config.yaml
hidden_size: 192
qk_norm: true
attn_scale: 0.148
tie_word_embeddings: false
learning_rate: 0.00211
beta1: 0.9
beta2: 0.95
warmup_steps: 484
decay_shape: "cos"
final_lr_fraction: 0.0
MLP neurons of a small language model. Each row is named by its layer, matrix (gate and up: input weights; down: output weights) and neuron, and shows model dimensions 0-191. Each number is 500 + 25 x the weight over its row's rms, rounded and kept within 0 to 999. Numbers have three digits each. A neuron's up and down rows have the sign that makes its largest values positive.
After each neuron's rows, "fires on" lists the tokens most often at its 100 highest values on Wikipedia text that the model never trained on.

L10.gate165:487525517502476496470504520480507489473489512476490531446490520483525514483504540501495533481494496497494493472478485491484509508514499497462454441500465482461534439492479497514504536512509517483496474546541500437455539504458490470475518453489460482468500468523516527503551508526499507500497559481516464512510493543489514508506483469479501529538523487486506505472509512458537462534480486499517472492456485479448505497537541500493488511470471538528465523486491523461538455491481538543513517476497530505495483494470532493517530478503495487508530464515509496499498548465490509536
L10.up165:490501504550530494487494503491505525543497527494524496499478472469518547495524471480490474523462511483532541505556475458517494518444532467487491501479478526503518458473529488481493504485475496497488510526487509503477534527476518517517518460489493468453476469509472497530515514505532501524508545538543484503488495531500520484483491502482507492503474498483450476481462503530509436511535497479508479474470444501494500510536521499479487463542494485487474505456510474488499532498500500539561473485461520546521477523444488519524470500438497469460497488495528493522474513492552514522
L10.down165:516528492474482456514475534437522492483523466516493488504478509491534486512482525515515501504479487505503500503506512502493521518512525521487505492523471437477455483448512499484517532501504462516450497471499480490518479512505505528509470463498466440472520509507539527507492455498451487527540497485480471460509510533512494491530487541490486508461498518555547499543473497510463480499551467482459468485511499476496482519517536517481519517452510486518455525497490479503520455507452478488495494485508442495495474478507481485502459516476499560530511466499474462534460514526510476511
fires on: " a", " an", " that", "a", " A"

L3.gate490:514494469519489537519455491478537501501498556512477507500486521513515514536544457513486528504514535493509519518515526558498502501486496536494491508472499522519510486473458505535493442515496514463490547458467470436534471504469521472489516498544505527538493459489506546479537509503506488535498536495465481481502500502472498480449539505501560502506494530508477559494547516479499511504476479453517472482465532502503500494520516510502530521532528533528509515503508509491464534504464502541512517484485497481510501492513469525545509520547502518555488493507463549498479506526522496487
L3.up490:502496509499517516508515523532478538509504535497444541488523513531544528524484503493463501510507485480501472481490503530507480517466526526546513548457452546450449507478498482525500501506532517457498475493470524482519527473491527520513522489531474496522521500514514546504514519462492450488517517526457478484499525488526519505530503481448469518487492532510468507494464482510526456537493505484544485503474505520497511462500474524460488475504463510509514483466514464506507501546509468489501502458452485461505509525523489528484524487559444529504463512483473517524503498473469494543
L3.down490:472494483514496501466505550506483472485528522494508541453502512547515506488468514492484523475486517484505488478508516488488526517477526496493483487491482492527496536515532534545513488552457502486531460496546515521509475501464494509473485505524521555517420498521495464508517473510494500470487485519483523478467507527487525531551533486540500502480477509509525540526482468507564504485510473478461485524490532500510502501507494488510466457524535506487483558510506526462528487537490468486509519530522522551481441472497503495494531496541503463494517519503493546500539453518462476501
fires on: "i", " to", " and", " or"

L3.gate468:491464543507507515516521490515480526532503517531496511481506498504484471506502517516496511482534504523511527462562495503526444480512487503499539477505514487478519520480527482489505466477475522571540530491507531517495492537495546464514505545476483536511489462467421466476473462523478511484543513507498535480465530458528531492452476500498504469478496503477518507525518514483513518520549536452519473461473471496483505530453497526471509472511467473467522496470503514497529515462487500523525481465505539529481501500534506476469479480551475514522511488476480504505515524505482522508
L3.up468:504524500491481494518496506496470540495459510552413503464520518498480479516463501466510510497496456515495498498522480503483489501476511461482537558479518488474499496493542477472519442502551497490539474528509481504549554528476505511521527446499510497521462519478492491518497483478486515510508489536454485510513492478529514479494513515477539506503483532507522446479482471487433552494484483505518520501476553522528541501468529510497521471513469542496473467513506460485490532494490493539519488490476475519484526495522501509543508523514526511484506511545512542513521497526488496537
L3.down468:511529471473491515514489524493534457484501519457533497506518490530503505513477505518474510484473470469496470479468512488537512575479466495480472518503475477496502474525515511523491522527507484479489498523471467481486494511480439543506487436476482516485458507523566522476497506485516482504439475500486501483535515520498474540521522517539472501494527483515507503461493497512504487464460459529472546511520476484483481482409511529516508521501552498567525510475504489491472498503490514460502480489476486490489513508484503516472523524451514525488472480525493527505452518524511488474
fires on: " can", " may", " could", " did", " remov"

L5.gate365:446488518492511492516531472482505508550516485478540550495513453473502510519473512474503479514524503486497523513491509477443556495499515468497469504466525497532518528524510470514463474460509533520485480525511466526464495461524501494495479520485517542484514545495524510499490544451489435496497528482462484503540530529505485537494476482520485490472517532480504529481510494487505450454465467492478466530506480480526516506495522470491525455491487483481505479515499542497523417514473486530529511495511512528484528498505469525508483482470518513484508491445501540510489468540504517515
L5.up365:482517492472483492527512511532496513481455486499469442525508470499497538507483501456500520497516464486481515485485506518554475489466495485517485495478498528507496502528534533533477501484512491441463507548508518537528477511504518532514500462550529472512521491519543495440535562521504476507532531507500495502495542510535522475478523504453506531479484506487466538475483506523486476532485515530475526524477509512527484489511541492503450517491502501468533490515493492428500511496454485541465518499484520469511482485489532539537497533506519538522525521540512503499514532535517458513
L5.down365:498526513456509540543481526527537524508456529508504508521514491484502529509472556474486471506490498508476463449503527476458490475513490463514549476490473515501524476512523487502458508503509459482494501516543502516501478493493521525515464524484508516508519510513513489464520531455452496509553510468486461484524482482525548532504506520489501530482519481481472534478502508522496408472498478512520455512467540502509504504564517485488474537534494509498502498524483501498492465535465495514480487493514542479529476494500551541526526507511495519494562510506498503545509532532500521508
fires on: "st", "ri", "flo", "rd", "th", "Scholar"

L6.gate421:521533518476481476492519469545510486505524472468516531465507508509471520476519528513522505522483515530469483475485475533509506535475506479500517507439507520502488524452474521494476532485430503487511493531486491539531479474450489500451513523499465495534509495522525506525476442485514490445501487493557486493488453501480472471510479464478503505519536484479534531463506505522526545524516513520522505492496482471520458474497461468511495509469508521524536458517498478558538474511519481495528513494454494474540512521475507491511478488482498514526487509557474531514493503484488513449
L6.up421:512472508549508483489504478513521495493507532462518496461521484499545463517479514534425475476525537482465500538498505489520513479519567472495476509488539475534480509487476477490511460502487483494491477485463490490476529513442464495507530515498512529500499477491498519528493488481460478503520482527501501521473519522488446539506495505511467533517519459455506532488482515504502450488489505446529489487498516494471501491516504504493530510527526486430514493514557522463519487440540494512488480553468499488453499517499470512492501463492483461479494490503541507489497465479509521448
L6.down421:505526499502515489507497513492555478495514572490520494491491512480497504503545506493445528475492504490510520554527537537526496510495484511531502515483529494493509501480465532490498485528491540517512493483460498476532478496437509509497507465506519464503527505512546478509471503493516465475521467528480486508495536529501496527499544432503486486565464514479482488494468497487535504506511522495480509565518471523506520532556477505548505491481505522441498482482506490476498511487488463524491438499533483458524560517524524502494447498449506481506512486481467490500523477473503511479
fires on: "0", "8", "5", "2", "9", "7"

L8.gate126:474527529521504470496505547450530507530472563481508521490540487484484504506502529526462479474543503500504442506483513479479547547486466520501488515494541503501534474482524500507493501476499523534480469500512490517481476476484486507540495521518509497493529507499558504461546515481491510508496527460532530486506521466476537528502517451529524491503508486472513484512516492454550448515528472535479500507497498512527505485547521518491484500479510497532479531433518529535482468479486499518482473503500515506462517486522473533521499463481554519522537475548538497501505507509511451516
L8.up126:439518497503497458558530501491455498508523513503487464504520452495491512496528488519521497470491513519464473514515521523491483510499481443544496513486515526470461474483507517528480525491538473553513494545516509456529497506517517514491463506499475552498494481528493483472506495509499474505509478497499488514476475526546533505462476449463523491505521476485509427483488524508514459503533474504528479485470508477548515498541471503531474498495518470465519522486439510456480483462512462540503500501532510512482509530517504562471476514498504519512515489494546506488522531500495501445
L8.down126:495507535511521504554504455467493507522459577528500506494471491529515500518524507511470502488527518537473462529516481508515482516469491516503523507476516469510528498506526566503514532488491456464531507513501521510505534491518515497469478490525487537517485533495514512517503538512459533507532512509488529455490502494553510513525529482470508506524512506536482481490449481526483488487473455546537485516460485527507502499447497490463502486578484501473522480472531501526490522478505504494529531485542511566489520496489489556472481504505538535474515523498486520482519483528494478479
fires on: "st", "t", "nd", "rd", "er", "ad"

L4.gate154:535508516506514537467500505533531478508518501464449508455545515489515487517481512503485495517536481532502476495504482473562505498499552477500500523457554532492508496496488449485456525481486476534509497522488511468483505513466474490536519536484477523489518484516519520542479477489458490470485470461519434537509475485490474487516519465519496546512557507481515538523513504481502459501488521497480480491513465475482464493498467512519470502507486500456485496507526467540508518493498458506475466451495521479477499535499513544517456507483534518528489502485510470530474458466476533484
L4.up154:497483504498512472482516523518549488498545445470468489435539510514470455458520556513490524520498467542489487507514451508533512474522523506481535489509548495516513486469499483514494493543467507509490525550502532461504481517470519484479485506534494494541511483511516534532486465536533508520478510501511441520519524494489518504502508509540535527495493550487534513487453493542531512510481522495468470500485462481498486515507443522479465509527485514516502483537518529497521518461470504519492521503448480501500465531516505494488476506517475480551466463493524504516493461515497499459
L4.down154:481521492504487522482479484533500503507481496428491512487524515496503489447478547475486487520500510523492519496492527481521517509460517486466508529468506511481495496496482470536504509450522519531503510537477517490494485494498467512507527550487522504507477515474502540515432471490479480511527445501527495507521488509547483529493538491496491502522541513505484523560511492485487474536475516483511514471502471462494513517576517542528469484514496523483483495521515503553520488462469491462477435495510556486506547529462530511512507547527508526486527535511528487489505479465497536463
fires on: "0", "cell", "to", "8", "bra"

L4.gate358:568509487533508472513534507469474520505473503533516498501489480525501461490510477518490509478530514538481466451500486523514504534475490472501480515473538444484522528484547452527498462513500502532524519487542475483523516521470506499537536557462489458537506502577515506492493499447549506493509497502472491497502493475491507500489523548536494514476529523485526496493506484489552466522515488506454485502463466500523507493477520495478477485496479516518498491531460490514466501486501532461519464461484529526460466505527498499502473499477495523493485459514453478506475523543483532507
L4.up358:505503546519529478485468523495472524525510491526478496484502506500471488496510490481473520512536498504499480500505479535493525527502536441509490517483546460470516521427511477531515476442465520533500493503510471469513524487504492510486497503513465498493484514547497503509475497480507474502550487460459475514488479493512528483480539513540516519495507563489495503502501458451530465509508502494473538515492458499469539534483556522530435488508481513512552469519531521499528506466504498512518514476518523503469496490553504502475495483486488532538481423508508505476482454530500508508
L4.down358:492507498522509520485478516505510513498462518562503488506515480500497482518495529527488484465502490500490461480488502518533529544457523476503479547489496513471492516525528483521501485497512465528476530473525483488481497501500485510508519521501473522478393494473537497512494488475530497503539500540490467456511508496515475499497511508483525508503523523507544489478455519510534504468476496494472479510503514497477493520361493493492443483576477504550458506507477504510477525481483513484504490471450508519479509483524518504500517516530522495519509507490497515492505486519472513472
fires on: " would", " did", " could", " will", " helped", " does"

L4.gate450:537531502476492526512518492530517487563467499484517513454505488475473515525526564495486515524501502536512545514509521523555465488481505487487530496425504491485545481482467510475457508506455517495503544522548530459489492499485479515493458538495468519474507491505507471501492480461523515471516493507525504543445499521438526512507492502521518516536513525500483528524508507508506527476534475491546504459553498479509500506497478564469476522495491495495501521531503491495561522502513482501491506479471507511478526489520469519487475478481460519472509510517473538490473473491482526475
L4.up450:537490527532513496528519499521495445550514511485515507469476512500462503507554510568501526478500504492499524512455524488553469524504535511501529474449521466486484498446519541479494493490475498496481495524466522516503483461485483529481512511478486482505518489508542499520515493519509491495479497506525485519504506529512453537516524523506467518515534491501526490488492509473527484528502510483535504563513447450514513488498506494498479539497540518476504483536509517478497522546528500483541451501456488478511498506511526528511456419496496509516468480487465520513505501475487516426
L4.down450:479524534519467547505528511554489493468498494452503562520504523495501513495490526503493557515467473488524477511506479489516534522476506483506555530443514519511497530522475498485485517476491521523527522494532491509512486552447499489459487534459548525471543504484453480498516479477519476478523459491521461513526510487488524524478479435466513506524511529499490553539493470476495514518488506505475484486514492477479504520531483496496436496500513498512474498537515489496515493499498520504514499512459503523563497496525479487515507472522504486429471522481503519473552503475501525501
fires on: "4", "0", "9", "1", "2", "3"

L10.gate36:537522528515455465499523491502508539514528500509539537482532531534489515508508503470521524526486544485457507508483474471460511478439509497482486466498453547496485533481491466525504544540479526490507492471515497529483559519475511499539489477502489523501485467518503511501527466496533453515550483499468542513490502471497511519476468518507499538479498490496499477499499541488528492536503451471522482498449472542453503504493516497506497439512495485465468480491452496492545482485513517532529512484487515527521501477485484476503417500528483486497525481469479478511482501497506471514
L10.up36:486508525524470483454441480479510484488548494509514519467524479517488510578480539517517488474445542473518541494458469504521461493451469548479464510499505503516475532546532461495507510515505494463498553536495536541513518504512513475461510511465527489456494491532529464519508483487496472527506525485530483505466534474512495507486486516548503509456486495488520492471493553476480464510486506475491477526467492483484484491472532507492437521526512487528522474523493513468503510512497498542507496505456489497496456468510513469478486497499525468505511482504462517466507499508522499502
L10.down36:488502522473482503487492505514560481495481501535474447503462537521545450479457525513499502486521477523534463515538525479535492503518527533516440498518536462499460464509495526488471503467485492486477511518534498465531491459509528525517543530556490490457517513486488484485526516496488497499492517479500485498509492497516517509583496476476518465489510498520474556522457523509487482456495467559463522483524496514501469488489531482506480549507499481544487515492498521467508506507494474475511461503487515510482558517488506495489519513462487535459475516501475511542486495527524487498
fires on: " a", "a", " A", "ist"